{"intermediate_size": 2560, "tie_word_embeddings": false, "init": "uniform", "optimizer": "adamw", "final_lr_fraction": 0.0}
MLP neurons of a small language model. Each row is named by its layer, matrix (up: input weights) and neuron, and shows model dimensions 490-585. Each number is 128 + 32 x the weight over its row's rms, rounded and kept within 0 to 255. Numbers have three digits each.
A block is one neuron, or neurons of one layer that tend to fire together. After each block is what it responds to, as a language model described it from the Wikipedia text at the highest values.

L3.up30:107177093128156144165098142113181145140133166172120116110079114170113115131143064172115144124168149131140091160160153164168104146172140104128144169162161192165110138208139156156084130077104106103087161114126093062200119107115176099117091107075068111156154124102097078102159166121142185125
L3.up68:147123168153128150152092147131178093111119107121124130129127103140062092136086097144132119165175162114097135070125109135125054130126097131101155146129112097167091131176090069135090113114108158086130145117137143130206174144139133148121127084089086128150193157080139167196062109167073159091
L3.up582:145154149147147158087114142099074087104118151170093091098116154163177142112154043182163081158101143171145134121130088129164069133146141107140165122144173120144110135113168085115107110131074174089117161125085101163190162154123129112191104090182124109118164125116078087144154123142171081174
L3.up668:128153134088201158109127126123143143106095116081150158156118150158095121140108099173134092177164168150106156098101115072086087116150169095157196106090152123124130070183192172122172101140148119166059114165109160121178121148132184151118080119103136092098152201089140134125227167176111137123
L3.up1076:109118202127172154116086155167203105187199172135122161145165163179096071137107114165110108171149197193138141155155124089091077105140113118158109186169179087132159149141161169155148133111117109108128167041111133116203128116101162106115111134109141149125156142127092134203177145161161117116
L3.up1094:099147185080153100089137136121175113186190093152096118140149106183123148124114130143141083104138104155149096148133141110063124151139128071149114096146090116167102098085110111129142086086097120123095129139123084119183151201123128154143087149179151099126137140138098143162165203118122112108
L3.up1095:139134133174148133105097160154097091094158133088101110192122132092183126113129140171104151161159102113106131146166150117107107145131081116154143171108097122116100081118209097104120072099113136162164112159133139132126108095127138136193095090154160098183164088148062135150231144216146177119
L3.up1115:144146129184198128141107128189152050122158164114123120142097106143149083130099133133075123134134150143101148127076143121117098126080137153091152204134136104142121116141143150145165093115105184151052083137128064126128171162111089102152086028135145160145186141133132130166087169173159175128
L3.up1132:201153130170189119064062167161132045119102171146130119093135156160187073151138102126115096147128160149151158134130136075100113094092146145123160156166136117124114115128172110149100119105098157126089092100145118136211158125137088126124116085164142160162215136098152145157110166131145160191
L3.up1294:120143166166132144196072124184134075133085139147113130185081144186092118181132110120154075172105183154146134129144098113122122113138086124146149142127130159147148135131147120186082182145192126115158087121165108077180156129142160141060161171119112119066131126122140153151138069180164150148
L3.up1666:169095162152182162093101221125159080206162136107086188138122144193194053124116110178122133145138135139123105081176127153122099167143109141150102095120176094148100155065102148112139163131086124097102071109134110093213174137116165149137046127165086141188123115080172168161193174091096128142
L3.up1733:149136157112131150107071130140167105166076088139174111139114156108050108095145111159120158158118203131098171080094065111083122148122161108138155134097096128163104135111101142121070089113143164162107089152182146168197161174054078193185162146100169103135166158048071151137106104109136156111
L3.up1931:148158124179159206098140211143147078097168116098074167181072124175123086146109121150132174148149132137102137118119141106110137095137153119143146131160173139132092141131178073185154136166135170108076150170120098170151141073145135170147167105088088104125207086097141102188120142159131126159
L3.up2077:136156147151134122091098117177115119157075125133171191134129127136198040108113157178175140141115136106111145138147196171072172129137127161114074135096155126141099151086096143157142148123142197092112120129138156201205179155093156119159111102210175121197146057091133111141133172102116121134
L3.up2351:160147147119163199110140138187150056131156157116125137223124138083126117153104140178149124109131108080114118078112117151170106136116121130138174147106159149144086182078097131149105121163113186107133091074155123124167109133118075151077141112129111161115242100109111161134110119096175112097
L3.up2477:148161120169157124118118172150174115135151108136101119199123088125102110133152129180116077132144143109091064135143109114055119089170160128146132136150109193172104132092133146095154134174146150126077174128147117087115170170115076168129137100157155191101163157065141136192122167123172156075
Responds to: Media production verbs

L5.up703:144152107132103153115079177085143133146161069171194191105139093127178103157150146117087203123121121139104158128097058084136096165125138138067122124101176175149137118142161140165099110103152106151130119079124163166133147176180151127099131091041075116164117146127124113119143132149159106151
L5.up1270:130149142126108163059083139158161130147098105194115156081155144094182109154107142114083162096185146118066115192182124138120130123188121172064082118112102141155107093077163195091117149112056144158138150109155094154099136148177148117103137147159105074120124154166136109138149116141174067128
L5.up1897:148175140111130136115101140195090124188150192182090167077044099103156096155100096117072117131129185198095142081129179061117111110139160171119137150148115100138119136102169149169098129166116151153085125075127152178144141125115113076096094195079096093154168099111150076193148080215131098137
L5.up2370:087137141142171208126099184112108107152163161156126198085029148109176168147129096130083105086098116131081118145157137045130121119134062121090142122185175129121131149117151121106150162109132146116131156166167132054139204104119084147123131143145163118145108090091129131120178116184140150112
Responds to: Word-initial fragments, acronym starts

L2.up878:130161110179068124165135192132097123157159107155185178117119112144121149142042064098168147119143106122128103151159140161133064155161150091130112152142081112137112107114130103070077181081081106156124162066131061088083071160193140102133112091108162084152162122095125137172158175101139141152
Responds to: Plural group-of-people nouns

L5.up456:123168120149136141169140085163126145119158067182173163104108189090173122125126125038143086158138102134144120161092109080138129133142112133133077204073119125135095072125140160173066094139158121158163185089116108114158151209063109158097094154170132130173128106186119101066166173152113092111
L5.up1087:118117175084132187183116176082124153122172108150105146067080078150176135154125098081118074099109128079132129140172102145166094120146157155101085157154116056111057127120101193104128149187115124148156116124147185136124181102120138135105173127149161146109102115113122078148143155104158126146
L5.up1877:089176145127106104151180103158122123119088108109149092135127127123134110085103073116090124128112160118130038161163116124119134108134155117052099133112110130130105154092150121134133166167188107118173217162124054120113119104101145128172179172094124126089101131134061104085153206140160088149
L5.up2198:165148107169070146178133127172133132150192110130159113049127156166136126139118134057130148144107138066149140131163120120135102118095122153149102131110101063181140125136115135087138168122176115146185099193108108077137095100115155123143152108057162082097137124139120075164113160168138156088
Responds to: Military/crew nouns and first names

L3.up220:080157185143099171137105087152134104167116130071189148124101079137112109128120068116183091196128154134179189166082139171129150141180132128146115150133068110131124175166128064140169147171154118168148177142128113117154116141159161111122157091113121110154169093103154141106118122099151088089
L3.up417:147169151103150133144134160127155096139156088163133110088129121144151155085109122115135107157118121199144126098079116079118095139106115143073106128150110163153143156099171127131114130133141146095113123126143167087105136108141143140131158063163114134182151132118066098173139121126109131133
L3.up436:172109109130111115157135131156173106114125140145181075101175087158164101101128134065174117185123135185149147110137167123149175088138145148095103177146078100132130148121150142118121149139175185106129121058133086102135108120142144163166122179127081136128126171125101082135152148182150168166
L3.up695:114124116127097102120186129158084133128100148150076110107103106135147124141086141114119148101118102114076133125110120103133131081136107086099143082119089120116089158080179107108111155096157074094152218134124151153160195139131183117149079153166173170189115098140120097038171111106132095133
L3.up822:110176159063158179113146130109130091161138087151106138093101139167138126100146139171117176160161134196124127190196088112099138106127109081151144138125113138122087166145198148153093152097133116105119126140170107118159159154151188160124099106081156156111208065123108034226120149118186150129
L3.up861:157134175093162100090143117102135152187102108073151086044100101101145146108091131077093120131141164127164086093127076087090134075067161075125070177116081175145127110187194192123112096112109106106122162111158108115135142161091194174115149132157181172114135125113121090106104168074119098089
L3.up1322:145101163184095116131122107153103130117135107125134124114141102189120094154127096178068151110166133119099148106142133107164105148103095094095185119102090091128084204116142143110097197138133160114193165145156103151104161139143131126108101086127170120087176111135169085086125172122084193085
L3.up1792:147121113130112119101183055152176107110147152138074106130119185137170139146161122119084127157146124136112119108104138119089090117149146123162108161120098082128099162094183146161116071156167089166168136176143071163172142191130125105120146143119144142092126163100111118129115165133161096124
L3.up1828:182139148161122082102190155133124140060153175140099162086097164197090140159158063090139177158157176105112142112118130128102099190101087115099123115152174134090133147150175145059182113196191082055113121069108159143119111145036151090106105156102104190100115137162084089119116176156093131184
L3.up1834:147133137151143147136101096127119112115113101073119125150105152142111127141083154064107155191170111114083165112110163141141156148141128166078115171130102101138135170163190098148086165142191181143172090122106130098114189120139173080131144086118087119118175162115165101185129126159134144113
L3.up1878:163170141139191111143161178143109102114146166087112126163146156103192140079066111110152134174148115213163119118103108103174084097088142161123093150098131128081150143109166208094159108159146073101086089113163122138155126138145106096153140135131146115076163132101141100174106195051125116106
L3.up1912:105117103091183176118096122122155119131146095131166157188123208132183156119135121117100170146153141164135069217133118090113115114108139110092098129160166117185095154174134140113166079160175125092092134050185178075122119099189129104072123118122170151079112116110099154078113177094127115115
L3.up2341:110138102098092098101096141152152090153142158089154128066151133137091158133163116080132116189087191155138098082155119174119135135201151155101089156125052087106087124144137166100174129162127125064117108178178165143141158085132156140106120144164166142099118130160159130079093124133116142177
L3.up2417:126164189145113112135101057136137116151175135139117116118132133135095092115104133090137117136117182097126124086129112131184170138126071201080162149134174244172095163150120210112063122146128107112132158145123144133124102153134136177117063141123139104112089156087081181144094167148124097079
L3.up2545:165125082117093118140132100146071146147103122169125176092059098164152080099152070113142096168104103086115038129115078087078141115097114109150110084083108083116081122098172181152103126145197159138125134133189120112179137120064161158120175153154179133136113156160157109111172180141146136103
L3.up2548:151143132156100070132146116136184148096146129114192164101143109135119101129097118133094100148114115120106131159116164122135068100091136165115108182093122107097071157105140191152119125101101104128148182156161189144096187123121206164187107096111079132091130149158069120116084151121178128067
Responds to: Boats, ships, vessels

L5.up1953:113162176151113142155112090176129104133124171100145108136141138144070108090112137130098158110189186058153118064110135155146077128125168066147210072151092119161161216154182078121121060158080144092111107057142132141151126119188154120096097120118110120143207086174132094158144135163116136097
L5.up2103:142111187137059139136127159138089117121094142184149150101145122101071107093130141086157120096162160086154079125168131144160172097123171114149132122139139159100083167076211125153121130158121178168066142070151168129156153119103119153119124162187069143140107124146106126074156113123171148116
L5.up2278:146175122107086152165133084146153123194126061090160148007094172173080092180097125091092121181099108143133098100208107107113114091082099102116152163138110160147119137144108158095178167116166108162161167137134159066159104123116118171066113131099154131152097170136076084146168130101122149078
L5.up2415:144138160135122132126117141184088081168154085116135183094108102187176148172165117171135093111121136161118098139109109112059127142122121132144146220126151129175110204116117138108130129151122096135092158114147092148139157103137137189114141114154103176155114126136097154151158136132130080115
Responds to: Anaphoric clause openers

L5.up1157:167165117114143151189203126188078108105154111121136169079072129130100141143140108113146085211168119172132121136146144095131066073135159119093130125141073141133177119122093132119137179090092110142205225149117135061186100096152164125100145098151084120077157177123049047089166189123140198128
L5.up1303:141148111081129136055119057108113122142155094140098124100090099140166121127170149084105149092117159093138146099151169108114125106099125060084100098144166150083078110075091193144171154102088097132182189168134098107136130139165180107152171081078184137133140156088086081095196172142107172077
L5.up2087:161123147098164154124102090097095087154130136125187148080060106082122098138050144090124104127134080109142123133146112135122127134108061068091087101125160085172120120166111143073111128114081077101200135166089083101145109166128152099077137119109128071084160111170115090157119087152132152104
L5.up2540:125142164105175124081138143174182139129201150115091160106100137110077118151152115134127097116117160158124118179142077104191045087156106030105133125158191130134094168093132170152121178075080066153133133147154099063160110125174128096132152145114123131115111157122105070107183182181138145081
Responds to: Forms of "play"

L2.up268:138146085163130183141143141207134130195126145172165100103150085101094112107088136106099094134199117163093118101118154162145162104194132111038122137130123157161115093146166132139068126101060137103072141119107132156162125185159184133101139089122124090128181150155090153137147125151104109123
Responds to: Acronym and code fragments

L3.up319:185126146162126178147167171156164093144096081117126133156128117122127154093134106060114119155110099099103127138083110124119080049129182122138122122092084148139130163177164147153128118139154131121119119094204119115185109092124153135160151071115116156078172084125126080142174130100134146105
L3.up487:206177158166088118100176159096157165135098109023188097084117090167061121141133074112133148086145104101113088201128118105114118080101179097144171086137093097168110115097036080155102164098137147114112118161099179054117101117154144142160133143117107193124152103131116157163108103108113168133
L3.up635:123135111161052103176170097143174096163160189130154100103093085142117141128160123092142124106144143133149167145095150098145157159057128076156137195071159105136140149182089120111148106131168153123128159179116101096110103076172098175122114130115118087114152150105149130105163103101132145131
L3.up719:170132117156099118109172096100147149139149164156155095136096118196167095162124072139137117108137214122174132138082103158148117082129116100069136169134134148122074160088070128137077143164095091107128151163142060123158132119126165157192092101137108114107153152152143127125132125168159151123
L3.up726:122131105129115162122156154179190094074142136148184132100047126172154125109075096090128121172203157172110104201126145156160107110108136068094089171149145090135112124096137086183119151150127111130130132069151117094087145098172208154156139103137148173101175135138158162096145150167177157125
L3.up801:159123114170142129131179121181085160086169099139099113107124086189105160095156070151123082230174200133113162113124151087139110148140162123128144138142115150079122159074185117123085165088102145057163139161125104135086128071139169104132104099162174130154153109138141133148111112107091124155
L3.up856:189138075112077103182104147165134134090085148148131128125107102184130152108100117098101138094145075066119146156159161169168137128105146100112135125081108088108137119172133126165165182167042110074136134154117102177062110123168151145105105108100188094106122061151090119126123157173127116110
L3.up1024:156123113163107142130185134097091173089162126114191109079110132183161109132155056095102176182153142124128152148155091036129067139142143116121133153119166111123103109106067107093112156093075167104112185120149130123153113105133142096044085150149166089136138138142131131138118106162137186145
L3.up1198:088164139137158085081149106072139111116107083136122141099185129158104134091140122137122142127205209135154036166111094135121076174097120067082134128189136115091114127083047076110153176108138116151161180114146169082125103127143165116119112129139123145138098126120092190114111093165152133097
L3.up1231:156157121148100099081169164119176120158189155107090076136150103215155096155148036120180167114120136139086116134123107132068075035043130142131125143135141168157068122130094138135152156063140152131111139135224098138128128085173117224127118109111116083091123081105102122155155154150107104154
L3.up1582:113127126157067119140122117114107127120136107125131109089126129145159101136140102132152115110116132162044137183165125105131124105096132124131149170138077085085116141113130107102109150149182135069146165137124141175146129109146119170088086111177123130096144123136084145135145128150115172163
L3.up1649:160126164159150136153142120094084155105166143091139090122100173159154139186131122134113129128141153110099168120160144088100118139099145085125120136113158119130136068099147174131146129094141166162211119110151072086151152079118204109074134108151122098138161085136122084119129098171149167099
L3.up1883:131122080121136151106137099149191128167164099104178115138140033185124120136166092127109184164131127096127100170173161216197124127123174122124102175135178124088139114165123064131180095179089214131088167107073169096118059089094084080155116147115150090115164172164138145131165089106123136133
L3.up2050:185159142124108085182115183166123130102138139133134169105102101111129126113079096043104114162144113087126116122161154157155102160120115092096087179066113102134129155171085101094107147139111106137144140070146081144118098148129169078087121115087138085154142146130155167107160161089099151167
L3.up2215:154114152139087155154121153122130080119118153154202127083120202082154133134090150151121150147108149127104156105077102157121130091144153126163128185141126173166107091130206114174142125128165148099145117099155142150140120127137100103089114094107115144105137106141124167152148093149152128100
L3.up2307:147164116150064114113081086143105087195172046120142121092109110111142122127178115146126166156124205154092113152073154152077178144084195141133163103139103118147131153050144097127106128066136111132128146093127166119127186063114165158112136130154225084107153066066117108114179114087181092138
Responds to: People and country nouns

L3.up85:161159140141161144150079139168156123135220149161183128078067127172153096116146099045065178169105169116107106173157120100131096132099090105103194136129162110132131151149161175114141183097093099136216195102151110102098153118175211133119122099188123151134120189134116126070189148114118102116
L3.up144:175141115098174098179102113107151137114095161138169149065154132145140151143126133097107120116210157124121069117079157118126095090097127086107151179122120085110123100173104133129159167139119141112171179156155116190116087061166155091095148080088122173141107127112137079132102185100138217129
L3.up328:112129149161161165077140100140108102127132136106185135068098133140107126136119077107110119165132184182121151120154129070112094063170125131146144175183173139125138122114064119088083127109122163096182212185164143111101131113150151188155135116135091105154179124130121089044152099125149156133
L3.up712:116160090115083140112130060136163121067160175115087107103088117138103093147089085120109156174195140176118139183058176173116119108157071111118071117138123132083144105169104183097096151152153104112183142183147092065118070119126154155111145129145180130148157115116144122101146086092120154198
L3.up913:225135118154129112108169165158208090103195151087086108107116071143150103102104122067112205134129153139117135178107153134126061132133119052113164143146145112136105100166182099132112145095148113113189161088160185114077126110081143136153113154111076102119179151135156129140150118155155144080
L3.up1138:169186146143148137067089149195151094122114184125126133126082063154203115063142114065140089213168144144063117129124149115132135069113105125088144128126138162123046114132187149174182169121117111109165176176143077129142149097138159190126097130156165123100134094083120147109118154176121157126
L3.up1430:170174092152221151162155141123196132101110178124088148054111153112147129125130050072046144181154171200118170119142148166093139134119117118083145176109164151169164114187198092108091114098187110106150156146161148127084165124138179128084165159158146133063167140131082091075156092104124117087
L3.up1498:213141177141116125176155117116153147101154185141106142073087112142136115095156080050061120150126089136127142130113123096124109076105106011118114126149108132118125112144161117130081124136079134150195145175141079089103141123111155099121107169121130095157142169124135122101171150161170121146
L3.up1503:156118087103203192131132084107137119160149140170119128129117092164146131174151089091091090132098168189071164128138122184138186121168106092122137120104120169133104167103165168148153146099084135120157168074187152165112107104150139137150168115164175155117108105112130161129110184168120151099
L3.up1851:171152159164116111184092152198078090083093128134153098118133158113128070142117146147108104155115108174099195177097123094110165122134099135058097128105152134188087121136141162087142152120119187106145089058143181149125103179054110158163152166161119170113130156116077143162156134089155139133
L3.up1915:149137136103179164148145141133120075135097140156113133041139138180098070089113129108138096104161139120081129173153132155174116120116151144099174104135095112149060176122154129087057100099118140126130175116114097152127108079132194114191123142127142126143141158090120079146185135144153125154
L3.up2327:156131119120164115164138102126133162135184140150117153161055162118135133104122148091155117182104152186145184106116155098140059052073098109047119118086112114098125137172133144090121089109156089078129184104133107124133178172114190153108105081108101128079166144116107108076145153092187165128
L3.up2390:133168133141150176097103085180152088100182159108098201117157171125116098104095137051105095155161115153149133112097182159123143114110098090063107148165136092143174183157107105088140150169153062073174152165152157150172137152115150184126076143187140157114127096162119121086095097148116215140
L3.up2434:198159120137133134122141155117146120133134130150122143092097070137134135120152137119101091176144174110121171077151138146153084134148161076142151116139147182076116105131131095093103099108124164168151183120129093186146088086112146119122194152090133159095173144160097101002197084138128166096
L3.up2446:163186148102124178189118126173104138118137201133101177103127183117199146137085134070117091204158123250172135138157107127158084095080108117031178158176126167133160092185082121097088167153128146140153156159114149102123147114151133153104171149129098162131165155111127121155101098079154245109
L3.up2549:100127218202096178125126136133082111189126139183163076108114116165100125161066137153172152142150160105134134092118141151110158156166121153150127092127154069201144097096164134132114105156126145135133129108181100124081176166139101111169185101132080118182124091128112083081140081147189155097
Responds to: Process and stage words

L3.up324:102156132098121192125107143149120144153177102087133122154141184120124105114208088163137133192107165107111104144148088107155154095081054145052104185150191183087119148146126143137134099111202120168190134160185146079126112172186162169116135114079158175115112102133139060121165105096115150166
L3.up460:072100132141130101133178116128120129098091142163184064131165149120141144112161118152157215195157116154096129153113107090064076083131101140092160128115183144137137164105126175108123176130191174111129154103161103089119112073147099245164123158166087178143108128114117129075136105139122152133
L3.up462:158140135145173125102132174145146127099114121116184073100106102115190101158128112104116107125154096113130123119088102106150112090160143162171180124095116160140087096137115155159139101102112190147089095071103165159164175120097090135126130112206116232174121125064135101203121089174155148063
L3.up569:142141152183071107146100133166119119140132196123176078114074127173154152049156089084159153140149104127080219164069145185152158119138097168132145103088145098191102128122107127157119132152109182129170095108152093173148123065115121132133140101157168098071160120119119126174139096160109132088
L3.up578:155165154134120175134150101088155127095139152085156097098090138098142099108198141119144113218153125116151070142170154119108103106104141095043151157123146174119143153115139202171208124108121157133116178127186122150157163132096133133184125120117157182144136133121087090135104097118168127158
L3.up646:147114131047189111177122122114184153129156097214138082089120166153131115118173121083057144129159120152131125136097114147114151117106126122075110151124155116062140183144118159120153094165168126140125138082168118126157134092126151131161132153128118196094122134152070086127165084083201139084
L3.up806:060146157141047184097161107147201133118122082132124131093087107152127125123078129110160089131153167121093091108053075140119119150126145116123184182167109138143139134117149090136097062190129080163093139107091111144095162100110120135088117122145167104164132083147093096143117154096172117123
L3.up1053:141210145107090153146100134165168099171099106166168108111130153172171107069102092141149108157171098093146096110152122136142119114082117111088159137109149160146057161111154135159139170063143162102139180118173162099190212119108124161039109137131103142108190069105124106136184168109206143121
L3.up1544:104167127106156056111151131121093149211137159105189115052130125138194162108123097153163168181159133106126106123095063121098098144112112116119168145087204159170131187123099225154118082155154168111142119102141102126085132125148124135100156093154181140097136176086176129174147146163162128170
L3.up1547:141128131155132203088070099153188103127155168145121123114094124152111152153152096121119119200130165141135113165100179107155090118113112066118195170094166174075079106085155074168143144061145170199136130146172158140212138128095196119117086136186125102098137118144148101131108130141198152165
L3.up1711:101176104094106100124111136138141135169088078108171149155125145107115094073179108201149104149145111093094148128110061111059134140083166151107151133151142092163051148079140156184119181141093131141098164133122107106148099071125081121120111148146106183118150129123096162169103123088151124139
L3.up1762:148171177127098112126133142109180132155128114152130093099143135156129128152174132142169161131134141094141124133172088088111079097099133094084184186115171157136126158143161129114149128130148137179119167081171119089168141092107157171143126141130159177113137156126105123009170110079166097127
L3.up1769:131110165128135163098056175090118149134150134121214091101086157155081150083102133147163150126145127124060084159095153131070040111120159119111143114126202167139119101136093200143135107099053146125152129154131112153147111111115129116125165140094158159196135106167123055080134156129150153094
L3.up1886:176136109149096150116133120146125123102140050158137067133086115115176133062126114145177093180125113090169109126118087144115083128128152125074144154098198182096112096147205189150152168121075090152113178173150087161132093136138185079062110115157118180099167116109169086008120136169155116158
L3.up2193:139175168141171181169096182172143169141130141083171169124146117168127107137126023088116110152111125125126116140168107098097157122098142125079093182195162118152098155176229155109122157131103130144106141127155075071089167086087172180161130118103187143063113135138122123090145106123139072127
L3.up2375:142131093110107122139045188143163137157143112154138122121115091169098125164134105133087074166125164095082134155114164134122073144142119128117187149149147184096053123050154149120140097144155169131130126158104103079128190189127143176149158127145190174080165134142131104003144132161138127129
Responds to: Demonstratives and English place names

L5.up219:134125126081121162143141111135170111098178128101198146129121112146129144118141102109077108164121082110087116129096124115126064133092126126140136159129167154156150133104161129139095086158105131176161117121174087196176117117096135075118144202142098177077115137157157087215124169164112144170
L5.up1160:143142097095127115216101167135113077113141156063144171117119155119189137191117158164174094150133111111070107147149106093140100140126135157150149149166146157112100148143135181083173193087145095127133157083127096103134115104124078090048138158094085138109131122128121111074207155162128110094
L5.up1378:106135139161139114162095170079105113132134174147162167174114099145103102094074117121148145221129176137095138135060165112105057130138160138088140156086151117171144110114172169161133138089153138153087170130160122126136138140143173110103139050157105133143169141096137099107135139194159137155
L5.up2489:158136128119158120110094163100146058116190091114172135169128104143180137152049083177152081122146200130121178206070121068112118080183148101144143142138188156096133191080183184093166119157109096147134093136146119146149139092133103139080154071116116087139142147135061178103154172091162110112
Responds to: Authorship and production verbs

L2.up276:187139102132161151193122123198121083175173138090117159134120158128124114110106104046114145094124184201148146173075093124157125138086105111077137145183124106146118151161124110135090090097084132124206135158143088144082121140086197176119183089089124206108177132103108131067159118111157178143
Responds to: Generic modifier words

L5.up95:107127092145121144169156128111087170182161114120192151146112071144126104157187094101145074119150120107134136069168096149074167172118178072087128143141131106132132141103112103157145099133022113183161109155139058162123150124165152114101106108087192127129158111162169116171116167140133114114
L5.up327:170143091121127115203088129112168113134107138126142140104083092123169134166133111075102119155146093147104161147213162120149114081170128123117127165150136107085127105155139115157144102172095077104198131120118122154132098128163147167147092111121164118122158132160128136157189165114100145036
L5.up1446:149136046100068138131113093190165091119101074140124144084161074148150141058170122116129121143198149131076184174146145086160096121142112113109116108118185099150160141186209130141106118169150101077142127068153156140128122110196162162123161116194102176157101119133141144145125081135139159115
L5.up1792:142148118091124093164087079129147149106174133118112113091104087226152141071141116072116155127173165140092129157179181106144085143151121068116126098131132083127132174152115113141169187125147136133226161136152098127158149134117152178120102111105130067082142075116084051084148154142131108092
Responds to: Plural noun endings

L2.up401:141148125108149071161127142103197106165141137147084076132091123164162145127124119089145127174131122124111159200066165156127092063042125123148142114082187128146128139156115170179142111157161184152149114141141145195085086060093151186110117133130138097135144169119116113089109105094129162095
Responds to: Place names

L2.up689:170151120122171116097114167092146135092084140159069138059131176126079100147154100144127038109149150174132078106125096120098121029181106094127168137128086174100121177177166146109083122099188099111179113120158133077114157178157201123146159146188115204160112182148168178100120142123164152116
Responds to: Short common nouns